Weights of a small transformer language model.
Training: a variant of Adam for these matrices, 1163M tokens, 4437 steps.
MLP neurons of a small language model. Each row is named by its layer, matrix (gate and up: input weights; down: output weights) and neuron, and shows model dimensions 368-463. Each number is 50 + 15 x the weight over its row's rms, rounded and kept within 0 to 99. A neuron's up and down rows have the sign that makes its largest values positive.
After each neuron's rows, "fires after" lists the tokens most often just before its 100 highest values on Wikipedia text that the model never trained on. A number after a token or word is its count.

L9.gate111:32 40 46 64 47 44 69 62 70 53 41 53 53 54 75 48 51 69 69 42 51 32 80 66 43 49 32 31 41 32 44 39 32 56 34 34 54 60 57 49 45 40 53 75 44 34 59 59 49 35 46 35 38 31 42 58 61 50 60 65 52 37 56 56 38 53 72 63 71 39 50 41 38 58 35 65 37 54 52 98 41 45 24 60 48 35 48 28 54 55 44 66 62 33 44 35
L9.up111:28 81 40 74 70 48 63 74 68 33 50 36 67 35 62 44 64 35 49 42 54 66 54 64 55 33 39 59 54 31 51 53 54 68 32 71 40 59 40 60 38 37 39 38 28 69 62 42 51 25 27 45 38 35 55 21 51 69 58 68 54 36 55 66 37 55 74 56 76 33 50 54 37 18 78 34 53 34 42 66 53 30 50 46 42 59 39 25 28 32 75 40 41 47 32 45
L9.down111:19 15 32 48 83 57 55 37 42 22 33 65 16 23 51 41 37 69 55 63 29 62 32 49 51 47 54 60 56 60 25 46 14 41 57 67 49 55 33 41 44 41 29 48 41 64 59 73 56 46 64 32 53 54 77 71 40 65 32 33 51 59 65 49 58 49 59 31 37 44 44 65 74 54 39 60 38 66 49 57 43 50 51 52 42 58 23 70 66 63 44 45 49 76 46 75
fires after: " " 65, "1" 11, "-" 4

L9.gate1603:51 59 33 58 32 88 41 32 42 43 50 69 49 45 42 54 39 78 42 42 72 35 75 57 46 45 33 41 39 39 58 43 30 58 41 43 20 46 78 30 56 43 55 26 72 71 45 35 45 64 69 50 66 34 59 25 54 53 60 59 70 28 39 77 33 53 44 58 64 38 62 58 29 21 42 45 15 58 29 33 36 66 53 57 60 57 44 51 65 34 56 44 76 30 60 51
L9.up1603:57 29 56 64 42 50 61 61 61 44 38 28 38 41 71 60 71 45 78 49 80 16 33 62 66 55 45 48 33 34 51 43 31 69 42 53 70 88 41 86 39 55 89 34 29 41 66 58 57 43 58 58 45 47 53 50 69 59 58 58 36 49 57 42 37 59 77 49 43 33 50 73 69 41 25 43 46 68 32 48 73 64 54 37 40 62 51 69 66 31 56 55 21 47 18 74
L9.down1603:34 43 64 70 52 26 11 39 59 58 36 60 34 21 35 38 59 49 30 51 83 60 52 55 54 41 34 31 81 76 53 40 38 33 44 39 35 47 69 53 52 58 66 61 62 87 36 35 32 44 48 64 40 63 61 43 32 58 48 62 54 75 26 60 48 46 36 62 35 52 43 41 65 33 58 35 31 53 58 61 44 75 42 62 37 45 17 39 38 38 64 17 55 47 54 70
fires after: " " 48, "7" 9, " (" 7, "°" 7

L2.gate917:26 68 43 31 26 49 49 62 36 41 76 19 48 15 39 50 43 42 30 60 56 25 52 61 40 66 59 78 39 32 29 46 61 72 70 39 61 79 41 63 32 46 40 34 63 31 26 56 81 44 15 57 67 33 71 68 35 68 66 62 59 33 74 61 50 57 75 41 56 50 33 71 55 37 54 55 58 61 47 42 41 66 68 63 87 43 65 35 59 41 68 76 35 55 43 33
L2.up917:34 57 70 52 64 51 42 70 44 18 42 24 61 29 44 36 76 43 39 73 44 62 66 30 50 37 38 44 50 36 46 32 56 42 49 53 62 74 37 62 60 76 70 38 45 56 35 62 62 70 32 38 64 47 33 80 61 63 57 44 57 50 75 58 40 31 51 50 47 33 41 69 55 57 61 23 49 55 50 63 57 45 70 50 67 75 60 45 68 50 53 72 16 41 64 47
L2.down917:25 66 26 38 35 54 65 66 27 39 76 48 56 49 21 46 36 70 37 34 46 35 56 38 39 46 55 38 82 46 57 62 54 62 46 48 34 59 65 55 45 45 67 54 72 57 43 75 50 61 39 37 44 62 41 67 70 62 30 53 62 45 25 46 79 33 61 49 67 67 65 51 46 49 73 51 47 52 47 58 37 50 45 69 13 54 56 42 61 43 49 50 36 39 49 51
fires after: "," 41, " " 25, " the" 7, " (" 5

L9.gate893:63 72 23 67 73 55 32 54 50 54 62 61 63 70 35 55 32 70 62 82 31 50 22 41 47 39 56 70 33 74 52 24 54 43 40 56 79 55 36 46 39 41 45 42 42 46 57 66 50 30 28 77 30 48 37 25 50 55 36 53 31 36 53 44 44 14 64 75 38 45 53 75 56 33 33 58 25 49 68 30 42 51 27 51 48 72 35 65 43 51 59 59 48 61 65 26
L9.up893:71 28 68 31 41 56 30 58 26 38 62 34 79 37 46 48 45 63 52 69 50 60 38 28 48 54 60 53 63 77 66 42 58 31 71 49 56 34 50 58 56 46 58 47 58 46 35 71 31 27 57 42 42 50 48 40 39 22 72 39 50 71 24 40 60 45 41 78 56 58 50 41 62 42 41 33 42 62 61 30 29 27 45 86 32 21 41 45 71 37 75 55 63 65 53 65
L9.down893:67 69 48 69 60 60 51 68 36 47 46 46 86 39 72 46 44 41 33 55 47 45 59 66 54 29 70 71 47 58 52 31 44 45 63 71 48 39 54 79 50 62 64 36 47 36 46 21 61 52 33 50 43 28 37 56 57 50 74 48 70 67 35 61 58 54 27 37 40 42 50 67 00 54 64 22 74 72 39 32 40 40 50 65 32 54 42 32 56 37 30 31 49 57 49 57
fires after: " " 45, " in" 12, " the" 6, " In" 5

L2.gate339:24 58 82 53 58 68 39 67 65 36 49 38 35 50 75 54 63 39 38 35 44 65 60 39 75 36 40 32 41 69 31 39 37 54 47 58 68 70 54 26 66 32 40 48 38 40 23 52 26 36 43 72 63 50 56 30 24 69 67 29 45 61 50 34 41 67 56 56 69 47 56 40 66 52 52 63 72 62 37 92 40 42 44 39 64 52 45 31 61 52 59 47 40 66 43 62
L2.up339:27 61 60 46 41 63 43 50 40 62 34 41 79 49 44 58 44 30 34 36 53 53 72 38 63 55 37 65 45 75 71 62 37 51 49 27 80 38 78 64 31 22 55 65 52 12 72 40 51 79 42 58 54 55 65 30 31 57 57 72 36 47 68 33 41 44 40 44 55 37 32 44 40 55 68 60 60 40 52 32 52 62 39 47 51 39 34 86 47 34 23 48 42 49 47 61
L2.down339:30 22 67 63 33 61 43 50 25 58 41 73 48 42 49 49 63 60 65 46 43 15 34 55 63 62 51 88 50 53 46 52 60 72 36 41 68 38 61 80 74 72 56 41 58 38 18 56 55 38 23 45 44 59 54 45 50 70 58 50 76 41 16 40 41 34 23 35 26 58 27 52 61 53 83 44 40 43 51 63 53 64 21 38 50 17 47 51 63 62 37 61 64 45 59 32
fires after: "," 28, ":" 15, " U" 6, ")" 4

L9.gate1761:34 59 46 36 49 68 40 67 70 41 56 32 54 62 39 74 42 55 48 78 74 41 54 68 39 67 54 62 45 29 69 48 42 50 51 61 41 47 77 25 74 59 28 24 54 57 58 33 36 32 46 58 60 40 71 69 70 45 28 43 34 22 53 64 54 39 48 52 56 76 51 36 52 38 42 42 66 45 39 67 40 52 64 69 62 44 33 45 56 85 68 54 41 50 33 53
L9.up1761:39 62 53 44 51 58 31 41 58 70 39 45 72 55 64 60 67 46 34 57 40 34 40 44 33 37 43 40 58 45 43 53 60 64 13 54 36 74 64 43 43 49 41 24 41 25 44 69 23 50 40 64 40 60 26 63 51 48 27 74 38 50 66 51 44 43 63 45 68 45 59 42 62 49 76 43 51 59 45 35 58 53 65 54 69 59 68 30 74 56 67 62 37 49 46 50
L9.down1761:56 55 57 85 64 43 55 45 70 42 69 50 54 47 26 38 48 87 32 60 56 53 47 11 45 86 68 19 45 50 17 58 36 37 59 59 68 32 22 41 57 63 28 23 47 65 43 61 60 48 63 63 57 52 57 63 60 42 59 45 55 47 63 44 48 55 76 71 50 54 30 35 61 43 51 54 62 53 66 61 55 45 66 34 47 59 47 28 50 44 59 16 41 61 23 57
fires after: " " 36, " |" 14, " (" 9, "–" 6

L9.gate1782:49 25 58 50 65 48 60 53 66 53 34 47 79 28 70 68 74 40 69 48 35 87 73 37 71 49 60 71 55 36 42 24 33 45 63 74 70 64 41 37 47 57 48 44 47 30 28 54 69 15 65 56 23 47 56 35 70 55 55 58 45 66 32 58 35 72 63 60 44 41 72 57 72 29 68 49 49 40 53 55 40 36 29 45 81 69 63 48 36 40 15 71 56 52 69 79
L9.up1782:37 41 63 82 52 60 61 70 39 60 74 50 60 53 34 56 62 41 49 66 31 46 78 69 28 41 56 57 57 53 67 54 49 34 50 35 55 46 23 59 37 28 43 30 47 54 40 35 45 41 55 38 32 34 46 66 35 57 70 53 75 45 48 48 44 46 54 39 39 40 56 45 37 26 38 35 55 66 72 48 20 47 40 34 95 72 62 47 39 37 56 60 60 40 20 46
L9.down1782:34 57 31 33 44 46 92 46 79 18 54 65 52 62 62 51 56 32 65 41 46 45 32 55 24 41 35 62 21 31 12 40 62 41 44 53 48 41 51 55 53 59 48 91 46 34 54 67 62 35 65 26 39 33 31 38 53 51 41 61 48 56 29 48 52 47 60 44 32 28 40 39 55 43 69 44 44 79 63 53 37 40 35 46 41 79 44 54 55 20 40 53 29 39 53 94
fires after: "1" 41, " " 19, "2" 14, "5" 6, "3" 6, "6" 4

L9.gate73:58 60 40 62 51 25 40 42 43 52 45 60 35 35 42 51 16 63 43 34 33 32 90 68 48 23 45 58 55 40 41 31 74 35 47 35 22 28 28 46 56 43 74 51 50 37 37 50 37 75 58 29 47 41 45 71 61 46 64 27 40 45 49 48 60 51 60 63 24 43 49 45 62 67 42 68 27 59 63 62 33 81 67 61 44 31 53 52 56 68 31 63 45 53 50 76
L9.up73:41 56 35 65 69 65 44 81 45 58 13 47 65 53 59 43 19 62 30 55 75 31 59 48 28 61 55 26 35 49 31 58 42 73 55 26 77 71 41 36 46 64 64 56 37 48 77 56 64 25 53 46 79 58 61 51 59 41 67 48 82 37 55 63 38 28 50 61 49 50 62 44 47 42 50 49 70 24 43 29 30 55 70 29 41 36 74 54 42 25 40 48 34 36 53 52
L9.down73:49 39 33 31 80 52 67 25 54 79 52 46 40 35 64 52 29 47 40 49 58 36 52 25 54 59 84 67 41 60 40 48 37 34 52 32 50 77 62 61 22 28 09 47 60 67 63 46 58 46 54 42 49 51 69 40 30 43 26 32 52 52 27 44 54 39 75 66 71 69 50 35 52 60 69 52 39 30 62 54 48 45 62 51 47 36 40 22 66 53 52 40 53 46 70 67
fires after: " " 49, "–" 25, "1" 5

L2.gate283:30 46 57 80 34 41 23 48 83 63 52 59 34 50 52 65 53 44 46 20 46 47 39 47 48 35 66 69 40 62 47 29 52 60 33 57 33 61 44 47 48 58 50 49 36 24 53 45 68 36 40 51 36 64 45 76 67 43 48 73 51 28 71 49 58 25 47 66 74 36 60 77 54 73 39 38 53 57 67 53 33 58 65 58 73 35 55 48 51 63 57 51 65 30 27 41
L2.up283:44 72 66 43 47 25 46 48 50 39 22 84 63 67 70 58 63 30 76 40 78 68 13 38 78 45 37 50 23 59 60 68 57 46 34 45 58 71 48 64 31 22 42 40 57 39 59 79 53 56 30 11 62 61 34 50 52 53 43 44 44 27 50 61 52 64 49 66 64 47 46 69 40 71 35 69 36 73 34 60 73 73 53 51 55 91 48 54 59 38 34 53 42 30 70 49
L2.down283:57 47 64 34 51 35 57 56 38 38 60 41 49 23 33 69 42 84 18 60 30 55 50 79 49 37 50 71 32 64 49 51 44 54 39 49 67 28 67 38 58 72 32 51 54 66 47 44 53 54 49 42 38 39 72 43 47 48 57 59 50 45 67 48 41 63 47 21 45 38 44 16 61 06 56 34 45 41 71 59 51 25 39 68 42 33 34 56 68 46 41 75 46 61 75 34
fires after: "." 20, "," 18, ")" 6, " serving" 4, " served" 4

L9.gate443:37 65 64 71 56 32 57 49 31 31 52 67 44 43 60 40 40 51 37 43 50 53 63 18 58 42 46 63 40 62 59 51 60 55 55 65 63 34 48 44 68 73 41 53 53 43 60 43 50 54 20 54 68 37 47 29 47 59 46 43 40 53 47 46 90 76 53 35 36 63 38 78 73 30 70 51 48 39 36 59 54 52 78 50 58 58 20 67 49 58 75 59 44 49 57 35
L9.up443:41 69 59 62 37 36 38 33 44 27 57 76 62 29 55 36 53 46 65 40 60 26 50 43 74 21 31 45 60 48 66 59 45 04 48 58 47 44 39 39 46 63 60 52 60 67 39 63 38 52 67 53 53 35 78 25 21 65 63 61 15 56 38 72 47 38 73 70 61 66 68 87 56 47 57 31 37 30 35 49 52 26 53 61 60 51 67 50 73 54 49 31 34 27 30 55
L9.down443:55 70 59 63 66 96 46 68 20 58 74 22 55 51 49 77 63 48 20 48 48 37 48 32 46 14 83 52 70 35 06 42 20 49 50 43 83 43 51 52 59 55 30 47 54 44 44 50 65 43 88 63 40 48 37 35 55 45 61 58 54 44 47 55 63 57 60 66 37 88 30 63 27 55 37 53 53 49 45 55 74 76 66 21 59 37 74 49 76 52 46 64 30 76 57 51
fires after: " " 60, " the" 8, "\n" 6